MLP neurons of a small language model. Each row is named by its layer, matrix (up: input weights) and neuron, and shows model dimensions 32-95. Each number is 50 + 15 x the weight over its row's rms, rounded and kept within 0 to 99.
Before each neuron's rows, "fires on" lists the tokens most often at its 100 highest values on Wikipedia text that the model never trained on. A number after a token or word is its count.

fires on: "id" 16, "ip" 11, "und" 10, "oc" 10, "et" 10
L3.up1024:53 58 53 59 41 40 32 36 34 47 43 53 47 64 36 46 44 62 52 48 67 45 60 60 57 47 56 53 58 47 59 67 61 36 50 60 53 34 39 46 51 50 35 42 44 49 73 56 35 54 87 60 72 58 70 62 48 41 68 62 61 49 62 38

fires on: " |" 38, ";" 20, ")" 17, " 0" 15
L3.up1011:66 59 46 36 50 47 74 28 34 46 59 72 19 64 31 54 69 33 51 62 37 42 56 50 72 45 09 62 75 39 45 56 38 51 66 64 23 57 66 79 43 46 46 70 55 59 49 39 76 38 56 79 47 12 36 58 48 52 39 43 49 37 68 54

fires on: ":" 36, "e" 11, " |" 7, " as" 7, " Pe" 6, " " 6
L8.up777:51 65 57 29 55 68 63 67 28 46 54 56 37 63 43 50 55 36 61 54 37 50 61 23 48 49 13 55 70 51 51 38 61 64 61 73 26 69 43 30 59 59 48 37 49 48 37 38 41 16 48 55 46 47 61 56 72 49 28 42 62 58 42 25

fires on: "s" 35, " (" 31, "n" 15
L10.up183:57 49 69 53 71 54 73 30 58 54 66 70 27 79 38 49 38 55 30 50 34 28 62 00 30 58 38 56 49 47 44 31 65 55 38 15 40 63 26 61 65 58 74 53 44 51 39 24 47 47 56 67 69 34 74 63 59 47 48 35 55 56 88 26

fires on: " of" 26, " Co" 23, "," 9, " Vi" 6, "ro" 5, "ring" 5
L8.up1293:56 80 63 43 59 62 44 18 34 77 70 55 51 41 44 61 45 58 38 44 54 59 68 73 97 40 68 35 21 44 68 71 52 41 35 20 28 50 56 57 40 45 51 41 53 60 55 22 47 36 68 20 36 51 87 50 70 65 40 29 43 73 39 56

fires on: " |" 80, ":" 4
L3.up1195:63 48 78 61 37 66 64 54 41 48 64 63 59 74 51 44 34 65 49 86 47 55 69 43 69 78 63 75 49 52 53 56 81 61 23 53 61 22 66 35 15 24 49 48 60 64 30 50 30 20 70 60 43 60 92 64 41 29 36 55 32 44 44 67

fires on: "," 93
L3.up1412:44 63 47 58 56 46 43 34 45 54 50 73 63 43 50 42 21 46 71 56 45 40 27 71 52 60 62 32 59 36 60 58 70 38 59 55 82 49 50 58 41 32 45 54 41 54 37 65 53 26 40 48 56 38 62 66 31 54 79 53 34 13 31 60

fires on: "ed" 37, "d" 7, " up" 6, " un" 5, "s" 5, "en" 5
L3.up1763:39 63 42 51 71 54 71 54 51 65 60 72 43 71 42 45 56 30 53 38 31 54 54 40 53 50 50 37 80 43 57 26 50 78 31 60 58 69 55 55 75 99 53 56 76 41 52 37 75 63 60 44 52 40 76 62 79 46 67 54 34 42 54 55

fires on: ")" 52, "ive" 8, " of" 6, "ing" 5, " also" 4
L3.up1095:52 68 27 61 61 55 49 27 47 50 60 35 44 45 27 56 67 45 67 72 51 38 45 48 49 65 69 41 81 49 64 81 64 29 65 35 77 64 28 63 26 53 57 60 28 57 60 58 22 33 47 49 70 80 28 67 51 68 62 27 33 42 48 54

fires on: "day" 14, "-" 14, "20" 12, " century" 8, "/" 6
L3.up89:49 47 69 47 54 86 63 60 51 35 62 55 81 53 37 38 63 34 22 68 70 30 55 38 65 48 54 36 57 27 49 69 51 40 24 61 51 27 63 65 55 47 22 25 39 95 35 51 50 57 63 52 37 67 55 45 72 55 24 17 52 49 34 39

fires on: "ian" 34, " Africa" 12, "hi" 12, "ia" 10, " China" 8, "ine" 5
L3.up629:62 40 82 50 48 41 80 41 45 49 50 69 49 57 14 54 44 32 16 31 53 24 52 46 48 74 45 49 43 32 52 55 36 75 52 48 67 39 33 79 43 39 32 44 18 88 52 62 64 35 55 38 36 58 45 56 65 27 37 49 62 35 45 37

fires on: " a" 37, " A" 22, " V" 7, " |" 7, " M" 6
L8.up15:60 70 53 45 59 68 32 64 32 54 46 66 60 53 51 45 40 23 65 59 66 69 72 30 39 58 57 60 36 79 78 48 40 58 26 68 72 66 75 66 56 64 40 44 47 49 48 49 47 38 66 40 46 36 51 62 66 49 63 47 46 59 31 43

fires on: "al" 20, "in" 19, "la" 8, "c" 6, " |" 4, "," 4
L8.up74:42 52 53 38 75 34 17 44 67 59 50 72 28 62 62 53 16 45 39 73 45 48 22 24 58 49 47 37 53 40 43 42 65 79 66 38 48 70 51 57 40 66 52 59 69 70 47 37 30 32 67 61 31 62 43 70 92 58 55 73 37 71 57 38

fires on: "s" 33, "end" 9, "val" 6, "ar" 6
L8.up1217:52 62 56 45 57 52 68 48 30 58 49 59 44 49 57 43 72 43 63 54 44 89 71 42 44 42 52 65 49 59 49 56 30 81 48 43 73 62 38 93 57 67 61 42 27 81 39 64 48 37 61 52 49 17 77 87 40 63 39 00 44 54 44 24

fires on: "\"" 56, ":" 17, ";" 11, "s" 4
L3.up1388:55 22 55 65 37 75 33 43 69 43 81 52 45 54 35 41 59 42 40 63 21 42 57 41 37 36 36 60 58 49 69 62 45 38 40 41 38 42 48 48 07 47 38 62 50 59 46 46 58 68 45 54 62 41 43 37 84 66 12 31 63 66 39 30

fires on: "vi" 12, "ly" 11, "u" 11, "ate" 9, "ub" 9
L3.up50:50 25 39 52 61 47 61 42 52 59 66 37 46 46 43 68 48 57 52 44 36 39 59 45 64 70 50 58 40 42 67 70 62 77 68 29 47 11 77 57 43 40 41 65 38 48 76 59 51 71 39 76 38 48 90 53 64 54 59 30 93 47 23 75

fires on: "l" 32, "d" 10, "r" 8, "le" 6, "rm" 5, "ll" 4
L3.up1240:37 46 70 47 30 57 29 48 41 60 66 47 37 49 36 60 47 42 21 64 47 51 68 53 67 68 47 58 37 38 68 70 39 55 17 34 63 32 44 65 62 63 50 53 72 79 60 52 60 59 60 49 37 64 61 56 72 29 42 53 61 16 41 70

fires on: "\n" 31, " " 19, "," 7
L3.up1403:37 55 52 41 65 51 39 45 41 52 38 79 30 52 24 53 40 52 59 52 67 03 30 38 25 74 26 52 68 62 51 50 49 67 52 55 50 39 71 85 47 39 48 43 43 75 26 32 79 50 57 44 56 36 00 77 77 45 62 38 51 32 42 35

fires on: "le" 37, "ro" 10, "r" 7, " lo" 7, "ar" 6, " Pro" 5
L10.up885:49 45 60 57 75 61 33 58 37 61 63 43 33 39 70 70 72 28 62 66 59 51 58 34 52 61 39 56 42 52 42 53 28 30 57 29 37 43 55 64 47 51 32 45 41 80 45 82 80 47 33 36 56 41 59 35 50 38 47 42 68 41 51 50

fires on: "," 46, ")," 21, ")" 18, " and" 7
L3.up1531:39 31 54 66 45 56 67 58 19 53 63 78 52 51 32 48 57 39 50 39 67 51 57 50 34 80 53 83 64 40 60 46 52 90 15 15 74 86 65 59 30 51 69 70 51 60 47 55 43 48 68 59 17 33 52 58 70 65 62 67 53 52 53 26

fires on: "-" 26, "/" 13, "st" 9, " (" 9, "–" 7, ";" 6
L3.up760:68 52 67 55 34 45 56 51 49 71 69 48 54 44 32 54 47 28 65 75 32 39 51 56 35 52 30 39 52 48 23 44 57 33 19 38 21 54 52 60 44 32 51 61 52 71 47 56 40 53 43 62 64 47 55 47 44 46 75 52 68 56 58 56

fires on: "s" 34, "p" 13, "f" 12, "er" 11, "st" 4
L3.up836:75 42 57 23 42 51 93 61 22 67 63 73 42 67 28 41 39 57 48 40 51 54 56 54 45 57 43 49 41 29 42 67 47 66 45 19 42 46 42 45 63 37 47 84 64 71 52 58 50 67 33 41 62 21 59 36 52 40 57 52 63 35 60 53

fires on: "re" 30, "ite" 15, "te" 9, "qua" 4
L3.up1705:54 39 43 54 39 63 33 69 30 36 63 44 74 55 35 62 37 49 46 41 23 54 37 11 52 42 40 53 32 68 41 60 54 42 52 37 60 22 76 75 54 35 30 73 36 73 54 37 62 63 53 76 61 54 42 67 43 42 10 31 65 61 31 72

fires on: "a" 26, "in" 13, "vi" 7, "P" 7, "as" 5, "ri" 5
L3.up1220:62 42 62 46 50 56 56 59 54 48 67 54 36 47 46 46 46 37 55 45 32 37 48 60 45 50 23 66 49 33 63 63 57 51 34 42 80 33 61 52 33 38 41 43 61 35 60 44 46 47 50 24 51 39 63 55 58 58 57 49 60 70 35 67

fires on: "i" 15, "." 15, "al" 10, "a" 7, "es" 7, "is" 5
L3.up1678:32 57 43 43 22 45 84 75 56 56 37 61 33 58 42 60 33 49 56 45 69 54 38 53 46 55 55 15 39 32 84 41 50 60 36 61 61 63 55 46 57 53 60 63 37 70 45 49 48 52 65 56 50 35 42 43 48 51 33 49 72 37 45 37

fires on: "-" 40, "–" 7, "===" 5, ";" 4, ":" 4
L3.up686:75 66 64 42 50 30 70 84 45 41 67 73 49 46 32 34 44 68 63 79 26 45 61 71 39 50 33 43 61 40 56 46 57 46 25 33 25 22 51 61 27 65 62 51 40 76 60 44 71 58 56 42 55 20 41 24 57 46 62 59 61 52 38 60

fires on: " |" 81, ";" 6
L3.up1481:72 42 10 29 66 71 55 49 46 39 49 75 23 34 46 48 77 20 43 50 58 43 60 54 53 74 45 49 74 60 63 60 19 64 40 70 53 51 60 44 43 45 43 39 44 80 50 34 74 36 50 58 55 61 53 58 52 60 57 33 77 47 56 68

fires on: "ed" 51, "id" 12, "l" 7
L3.up786:34 60 36 74 51 47 70 48 44 54 43 48 58 48 44 48 59 52 64 71 36 62 70 54 47 18 57 59 53 50 52 87 53 13 60 78 33 59 58 41 82 55 29 45 64 46 61 79 56 61 77 51 70 61 74 59 31 56 46 47 58 42 64 51

fires on: "gu" 18, " Ca" 13, "hu" 9, " Gu" 9, " Mu" 7, " Hu" 6
L8.up43:56 39 45 55 59 71 36 75 39 55 60 22 65 60 70 58 48 41 57 44 37 47 62 63 84 50 40 45 41 33 74 53 54 35 52 56 42 44 63 62 46 50 48 40 35 66 42 19 58 64 40 47 33 45 41 77 62 77 61 34 25 48 65 45

fires on: "d" 26, "s" 22, "w" 7, "st" 6, "t" 5, "ed" 5
L3.up987:52 52 65 28 36 37 49 69 43 50 73 65 55 71 50 52 67 62 65 26 52 27 49 54 64 36 46 59 57 61 33 34 26 71 48 54 54 47 75 60 86 74 69 47 55 70 47 75 62 67 25 53 49 28 57 49 46 68 59 34 71 54 49 31

fires on: " the" 39, "er" 10, " Mar" 8, "r" 7, "le" 4, "ver" 4
L3.up1624:63 62 51 69 85 50 31 36 53 47 42 53 42 43 51 55 51 47 64 23 28 62 65 49 47 81 39 43 41 45 54 73 62 56 40 41 42 67 65 68 58 65 56 40 66 70 71 58 44 43 42 10 66 32 52 66 66 36 78 48 38 55 26 70

fires on: " " 33, "tri" 9, " at" 8
L10.up297:53 47 70 34 36 32 62 24 47 53 65 56 53 62 54 55 38 42 43 15 45 26 39 42 37 72 61 61 74 54 30 63 47 31 56 27 52 57 49 44 50 46 53 24 39 62 26 54 12 24 62 37 39 40 56 50 76 48 40 49 06 56 61 53

fires on: "im" 23, " (" 11, " up" 7, "ed" 7, "hi" 5
L8.up30:68 62 36 46 53 60 40 52 39 24 52 45 53 41 68 52 53 77 47 75 60 70 50 83 48 39 57 49 61 53 59 75 33 32 57 66 61 83 30 24 57 47 46 34 44 64 60 62 46 36 57 46 56 63 54 61 65 48 68 52 69 22 46 48

fires on: "." 45, "," 37, "e" 8
L8.up965:49 44 70 46 38 60 49 30 41 48 62 65 48 28 54 39 41 34 37 62 74 78 64 69 66 39 56 46 25 21 68 84 58 70 61 70 58 70 39 71 42 54 53 32 67 62 51 52 36 60 75 22 33 44 64 58 46 56 37 48 37 37 46 49

fires on: "t" 17, "'" 13, "k" 10, "-" 9, "b" 7, "pen" 6
L3.up146:87 52 73 52 40 47 66 42 45 56 64 44 62 44 47 50 25 57 35 39 39 54 42 41 64 41 48 66 56 45 40 62 67 70 41 78 51 56 98 42 48 46 63 41 29 27 39 45 50 49 59 45 84 54 55 50 53 31 60 63 56 40 43 38

fires on: "ed" 37, "ro" 13, "re" 9, "qui" 9, "ated" 5
L3.up530:62 27 41 63 38 46 38 56 50 16 65 38 54 41 33 79 56 51 50 61 33 64 72 61 52 41 38 63 32 51 68 65 42 74 39 21 65 70 53 49 55 46 85 68 44 71 53 75 42 66 35 32 81 62 64 55 93 59 33 41 62 36 41 58

fires on: "," 30, " |" 10, " of" 9, " as" 8, ";" 8
L8.up1171:48 71 58 37 71 30 63 58 33 67 65 70 48 54 41 37 61 44 56 59 38 38 48 35 69 44 52 53 64 51 64 68 83 52 60 56 59 78 58 55 61 51 46 61 69 71 60 27 37 23 71 40 49 55 55 70 62 50 33 54 49 58 44 63

fires on: "ally" 14, "in" 14, "ly" 13, "ed" 9, "out" 5
L3.up1384:36 66 45 52 36 52 48 59 34 48 31 55 70 64 55 65 49 46 44 61 60 70 62 45 36 45 50 23 75 48 66 50 33 41 68 73 43 55 62 66 32 30 34 70 71 58 33 41 40 56 77 63 35 79 65 77 64 75 78 32 33 50 50 66

fires on: " in" 34, " of" 12, "\n" 12, "-" 10, " I" 9
L10.up48:47 21 63 58 56 55 80 42 41 76 73 27 66 42 46 27 26 51 46 45 62 38 47 82 35 59 51 58 69 59 52 32 56 49 62 50 54 50 73 74 37 47 41 41 82 67 60 25 70 53 42 54 62 46 56 76 56 66 68 50 58 46 45 40

fires on: "s" 24, "nd" 12, "an" 11, " father" 6, "d" 6, "id" 5
L8.up957:75 40 47 60 52 48 61 72 41 75 54 27 16 94 51 57 83 35 46 34 41 57 35 33 47 56 40 66 41 60 44 53 67 45 42 70 48 52 14 72 34 87 43 65 61 57 31 31 66 66 61 61 43 48 32 44 72 36 37 30 57 55 46 63

fires on: "e" 14, "w" 12, "op" 12, "im" 10, "ow" 10
L3.up1557:29 51 54 54 57 50 39 42 52 12 63 69 18 43 40 45 38 52 50 44 59 41 57 40 46 70 68 58 32 39 55 72 49 64 67 67 61 40 62 70 42 49 16 73 30 62 18 78 54 40 54 44 68 09 49 50 39 36 18 42 77 21 54 15

fires on: " |" 74, "%" 9, ";" 4
L3.up1258:70 57 64 63 23 66 52 29 45 43 77 50 18 37 47 56 63 50 45 65 55 42 70 32 55 90 35 63 57 57 49 45 70 76 49 54 51 30 71 65 50 28 77 61 69 62 50 33 68 08 62 57 41 42 47 50 56 35 39 25 73 34 50 49

fires on: "o" 21, "w" 12, "ll" 8, "n" 6, " January" 5, "e" 5
L3.up1134:40 80 32 69 47 49 64 54 56 58 55 38 37 44 46 48 47 63 52 46 59 31 47 35 40 74 66 36 47 45 65 51 34 42 55 86 78 36 88 61 63 52 48 35 20 72 44 74 51 65 30 32 38 36 58 36 37 27 52 41 55 38 36 41

fires on: " d" 21, " N" 14, " se" 10, " Se" 7, "," 7, ")" 6
L10.up11:57 48 79 15 30 64 40 60 52 39 34 70 62 53 43 65 74 57 60 21 67 56 62 63 53 59 34 53 36 54 50 62 41 73 60 39 67 61 54 58 24 59 87 55 55 56 07 59 47 18 60 59 44 35 53 55 72 58 54 84 36 49 27 32

fires on: " w" 20, " was" 19, " were" 14, "n" 12, "W" 11, " qu" 8
L8.up1554:58 56 53 65 56 64 38 60 54 54 30 51 49 56 49 44 59 41 81 57 47 54 72 37 36 57 87 31 69 43 47 78 31 57 69 43 67 69 71 34 60 66 44 73 60 37 26 45 04 38 33 77 17 20 36 61 30 73 54 77 45 45 23 59

fires on: "s" 21, "t" 19, "f" 10, "ga" 5, "gre" 5
L10.up632:75 48 55 40 55 50 28 70 39 30 54 52 76 30 65 57 85 42 45 70 47 38 32 46 52 84 68 44 35 62 72 49 55 74 36 39 53 81 32 36 38 58 27 53 54 33 51 36 50 33 47 60 53 83 53 54 29 60 53 51 29 48 45 39

fires on: " |" 61, ";" 11, ")" 10, " —" 4
L3.up1385:56 53 60 33 54 57 74 61 23 50 25 72 22 73 20 59 54 66 66 52 38 12 37 55 43 68 20 41 58 19 55 56 39 72 80 64 48 57 39 68 72 70 47 52 37 81 19 21 63 43 41 53 55 39 20 71 57 46 51 32 74 41 44 27

fires on: " |" 21, " /" 14, " a" 13, ":" 6, "c" 4, " con" 4
L10.up1136:84 75 57 53 41 68 43 46 47 39 59 49 60 48 62 58 59 44 41 47 42 54 60 58 52 30 44 49 51 75 67 34 64 36 53 44 58 51 70 61 30 52 44 36 26 60 27 47 49 51 58 40 56 45 51 42 50 45 64 54 32 61 30 69

fires on: "g" 22, " g" 17, "s" 8, "-" 7, "b" 4
L8.up360:55 73 63 68 29 64 47 26 55 47 65 34 47 26 51 66 64 70 53 73 39 62 61 20 46 38 65 61 47 66 38 67 62 47 63 59 40 47 78 22 44 36 54 54 39 40 32 48 62 55 56 48 72 49 60 60 30 59 57 54 21 48 36 34

fires on: " the" 23, "-" 9, "day" 8, " high" 6, "ide" 5, " a" 5
L3.up619:41 36 72 20 38 67 58 85 51 62 71 53 48 39 58 39 48 44 43 48 77 28 59 43 43 56 75 59 61 26 68 51 64 44 30 49 30 37 56 58 44 43 53 62 09 54 40 74 27 42 53 25 40 40 83 60 57 66 47 19 27 64 30 44

fires on: "an" 38, "s" 9, "en" 8, "ang" 8, "fin" 6
L8.up1013:58 39 44 61 48 64 71 49 69 69 48 62 19 83 62 72 42 48 60 52 62 36 41 48 55 55 55 51 38 47 63 59 64 63 57 62 59 75 50 59 38 76 46 76 47 70 45 18 74 67 49 98 28 50 75 58 39 32 54 31 43 46 31 51

fires on: " |" 48, "ing" 6, " W" 4
L3.up451:50 33 55 63 46 54 52 49 27 46 96 43 79 51 68 57 42 70 32 54 50 54 53 37 53 55 57 82 45 40 62 72 77 39 22 40 61 40 20 43 13 50 50 62 53 45 55 69 24 54 65 39 46 59 83 58 65 29 76 64 52 52 59 64

fires on: " mo" 23, "y" 10, "u" 9, "e" 7, "in" 5, "pe" 5
L8.up1376:07 70 52 22 39 69 58 51 51 67 62 65 44 39 43 79 49 68 36 71 66 56 59 34 52 74 38 45 51 44 43 85 53 38 70 64 65 70 56 46 64 65 28 30 60 27 45 66 45 52 55 56 56 35 42 51 56 65 47 46 37 43 26 71

fires on: "," 17, " and" 16, " of" 15, " Court" 5, " States" 5
L3.up1748:50 29 49 70 46 65 29 50 32 67 51 75 45 51 15 54 17 59 41 53 38 30 33 45 33 60 48 41 41 52 44 48 54 59 34 41 61 56 15 55 57 49 70 64 30 43 65 52 29 32 67 57 22 41 46 71 77 38 82 63 40 44 11 24

fires on: " of" 28, "at" 12, "t" 11, " for" 6, "ve" 5, "wa" 5
L3.up212:56 66 49 22 56 45 30 64 38 44 60 81 62 35 48 55 51 54 35 77 77 22 56 42 66 44 46 58 61 58 47 54 49 42 31 49 54 62 71 60 41 58 36 59 46 58 46 38 52 50 34 22 29 19 63 52 59 76 31 54 18 30 31 53

fires on: "ot" 23, "if" 21, "il" 19, "ent" 9, "ence" 4, "put" 4
L3.up1665:65 22 80 70 28 44 40 52 40 46 72 44 41 56 61 87 70 37 38 31 42 33 41 43 72 24 45 55 41 54 70 61 61 31 66 70 59 52 72 73 43 54 32 43 48 38 47 72 65 73 44 36 42 69 67 69 51 57 30 25 57 51 46 50

fires on: "ed" 15, "se" 13, "d" 10, "ish" 8, "e" 7, "pt" 6
L3.up1312:64 74 31 37 67 47 95 42 44 79 69 62 42 54 45 61 56 33 75 30 54 64 38 56 44 54 49 19 45 54 45 43 49 77 54 14 44 68 41 63 56 64 52 65 38 28 32 63 69 52 60 44 55 41 61 53 39 44 81 40 22 49 51 41

fires on: "in" 16, "ip" 11, "a" 10, "ad" 9, "ia" 9, "em" 6
L3.up1097:74 51 79 59 34 63 58 55 50 46 71 53 58 50 41 36 48 33 38 44 56 28 34 69 51 71 59 66 23 33 35 49 72 39 09 32 58 41 59 57 50 24 40 34 56 54 33 38 60 61 66 46 52 50 52 50 48 47 55 78 46 48 55 69

fires on: "." 22, ")" 20, " |" 17, ";" 11, "\"" 7, "70" 4
L3.up1596:69 71 55 31 60 54 59 62 61 57 49 73 46 67 36 49 79 39 35 69 17 50 44 31 28 60 28 55 91 29 60 43 80 52 55 66 44 59 46 62 32 35 40 73 52 59 56 28 57 48 37 59 37 61 57 47 69 83 71 51 77 31 42 40

fires on: " do" 32, " Do" 8, "e" 6, "F" 5
L10.up1113:33 47 43 29 71 32 47 57 51 42 56 40 30 54 51 67 73 35 29 55 45 44 55 49 34 48 36 68 32 54 38 87 57 59 87 55 29 50 45 61 43 47 59 25 42 77 30 68 48 48 61 20 47 56 45 83 52 48 54 58 40 38 52 27

fires on: " |" 31, " as" 7, "," 7, "\"" 7, " de" 5, " " 4
L3.up99:51 45 63 70 47 64 58 70 41 59 73 48 64 50 71 52 25 46 17 58 26 50 60 58 64 38 77 61 35 43 67 61 51 38 37 40 53 40 44 48 19 53 29 61 58 34 46 45 00 31 41 54 43 56 82 52 32 46 66 62 33 53 49 69

fires on: "a" 21, "\n" 12, "i" 9, "or" 8, "east" 7, "cent" 6
L3.up609:33 47 41 65 38 45 81 55 32 49 51 60 56 37 57 59 34 65 46 44 28 25 41 39 31 45 56 25 58 38 58 52 99 51 40 38 44 46 66 49 37 43 42 66 32 99 46 55 61 71 69 42 58 45 82 44 43 49 45 60 64 60 43 58

fires on: "if" 23, "e" 11, "n" 10, "ot" 9, "ol" 6
L3.up1785:36 48 82 51 34 56 55 72 50 40 68 60 40 56 57 70 65 38 36 47 30 51 49 44 53 23 62 51 34 52 41 46 59 49 55 48 27 55 42 79 35 81 45 41 68 53 23 79 44 59 49 38 62 47 69 62 65 53 38 33 82 29 57 47

fires on: "," 88, " in" 4
L3.up1323:43 73 70 59 42 70 48 38 42 61 68 45 26 24 46 50 39 38 54 41 60 23 39 78 50 52 37 36 51 50 68 53 64 56 52 74 64 40 85 72 56 36 43 48 46 36 41 50 59 32 25 58 54 19 41 53 65 71 77 51 40 56 30 31

fires on: "u" 15, "or" 14, "de" 8, "e" 6, " into" 6, "ed" 6
L8.up1606:41 53 42 20 41 58 37 46 23 64 47 58 44 50 53 45 57 65 30 58 44 50 44 47 41 86 41 40 55 41 50 45 47 60 80 41 42 85 56 47 61 67 33 35 59 90 50 46 56 58 66 80 61 77 53 31 57 52 55 74 33 46 34 62

fires on: "\n" 35, " as" 20, "," 9, " until" 7, " " 6, " the" 5
L3.up387:83 94 47 31 67 60 61 43 35 39 60 64 35 63 30 44 52 21 65 59 46 30 58 50 40 56 60 36 57 62 63 63 44 38 73 58 65 43 52 52 43 41 65 54 55 93 38 29 34 30 39 36 49 50 47 44 62 60 37 27 24 41 43 44

fires on: "-" 37, "ation" 6, "do" 5, "ion" 5, "–" 4, "ction" 4
L3.up472:45 54 22 53 59 54 63 58 45 51 48 40 48 30 43 29 59 61 45 73 41 61 63 43 42 42 45 39 31 35 54 56 55 58 50 42 58 46 34 59 42 83 49 45 50 75 73 30 54 58 74 44 70 33 59 55 54 50 41 53 48 60 42 71

fires on: " the" 23, "ine" 14, "ri" 8, "s" 6, " di" 6
L10.up395:65 54 61 76 38 52 55 50 43 67 88 51 44 58 34 48 25 27 33 51 36 41 44 44 54 35 34 73 37 51 67 32 64 67 43 32 54 35 08 51 38 71 78 47 83 57 41 33 48 53 59 30 68 43 80 51 64 43 55 66 65 55 67 48

fires on: ":" 34, " as" 13, "ro" 9, "-" 8, "s" 5, " out" 5
L8.up986:50 43 73 47 16 43 69 51 65 48 75 64 58 37 24 41 48 36 58 73 56 46 65 31 44 56 41 59 43 34 54 62 39 49 77 44 78 76 30 58 35 49 44 51 60 47 48 75 77 50 47 45 57 54 46 58 57 55 12 21 40 62 49 32

fires on: "re" 35, "s" 27, "ran" 5, "t" 5, "ol" 4, " be" 4
L8.up798:39 53 60 45 54 89 18 52 48 28 51 39 41 53 55 65 67 48 48 43 63 45 34 58 43 84 47 33 14 48 45 82 76 58 49 31 70 54 47 43 24 41 58 60 47 33 25 39 34 40 26 59 50 50 57 48 18 25 29 37 39 36 71 31

fires on: ";" 65, " |" 22
L3.up752:64 49 32 40 62 47 43 38 42 78 36 50 40 51 16 57 64 50 76 44 54 31 35 39 45 47 38 55 56 24 39 38 42 52 61 99 58 58 50 86 58 52 48 41 48 30 24 26 82 40 69 65 55 37 55 84 81 57 44 69 64 28 40 69

fires on: "'" 18, "===" 17, "a" 12, " 19" 11, " " 5
L10.up52:40 65 46 47 54 23 87 46 70 48 73 56 53 36 48 41 57 55 54 39 45 50 44 47 60 67 29 50 75 37 31 60 52 12 57 30 84 53 29 54 56 37 36 41 60 70 35 42 39 19 24 40 55 43 20 49 67 64 37 20 39 13 51 54

fires on: "s" 24, " as" 20, "il" 11, "d" 7, "bert" 5, "-" 5
L3.up1377:58 51 29 47 54 23 59 56 40 33 53 69 51 83 36 45 49 67 69 34 43 49 36 45 37 35 47 74 52 27 67 55 43 60 35 49 43 29 26 72 68 37 67 59 59 62 35 64 52 80 49 53 80 29 45 43 35 42 77 42 65 30 38 51

fires on: "s" 28, ":" 19, "present" 8, "par" 6, "ac" 5
L3.up1695:80 45 41 48 53 82 52 56 31 55 57 74 68 67 57 44 52 84 53 58 43 44 60 44 65 43 49 66 66 14 53 51 75 50 21 43 54 35 53 50 33 64 49 57 64 37 54 29 47 49 81 50 47 53 75 79 55 34 24 50 59 24 51 52

fires on: "st" 18, "p" 7, " dis" 7, "ce" 6, " ex" 6, " h" 6
L8.up1028:55 40 52 45 48 53 88 64 43 56 49 70 45 66 78 77 42 54 32 49 57 47 45 55 36 55 28 56 48 00 63 39 35 49 44 37 54 62 43 51 63 49 47 48 56 43 42 48 66 48 28 52 61 58 43 44 71 69 51 52 53 46 48 41

fires on: " |" 36, "\n" 26, "|" 16, " " 4
L3.up937:75 51 70 78 46 48 51 48 35 51 60 63 35 46 71 43 48 54 26 63 49 67 43 55 38 61 52 63 67 54 58 63 72 69 51 56 78 29 58 48 22 57 54 60 62 53 50 51 46 20 78 48 75 49 67 56 30 43 44 48 67 50 30 67

fires on: "in" 16, "st" 10, "le" 8, "i" 8, "li" 8
L10.up1683:44 31 53 52 67 46 38 29 51 48 37 34 31 25 56 50 58 57 63 87 56 46 71 47 50 52 34 71 27 35 64 28 55 19 46 60 42 59 68 34 53 46 37 54 51 42 33 26 52 39 62 37 59 46 43 53 48 59 45 41 43 40 56 47

fires on: " |" 19, ";" 12, "On" 10, " On" 9, ":" 6, " on" 6
L8.up178:61 65 52 44 42 51 59 48 50 54 67 53 62 51 83 47 42 26 57 20 28 47 74 69 53 54 39 55 40 62 62 38 45 41 71 49 56 45 35 45 69 59 33 50 48 62 15 54 37 36 67 50 43 27 59 59 54 65 77 69 22 53 15 70

fires on: "p" 13, "b" 12, "n" 12, "d" 12, "-" 8, "y" 7
L3.up805:52 88 44 33 53 39 41 71 59 33 37 53 22 46 46 53 61 70 61 72 34 51 70 47 30 62 50 22 35 43 49 57 65 36 61 56 76 36 63 51 76 82 39 76 50 92 51 72 24 59 51 34 57 36 64 45 43 58 56 36 61 62 69 31

fires on: "," 38, "ly" 22, "ally" 10, " also" 9, " and" 9, "\"" 6
L3.up282:44 64 71 46 54 40 67 53 51 64 49 33 59 68 66 52 53 45 77 53 43 66 27 51 57 53 40 09 60 40 31 49 51 47 54 37 56 60 56 70 58 36 45 69 69 52 55 45 56 45 32 47 41 56 67 86 75 61 69 64 27 55 52 67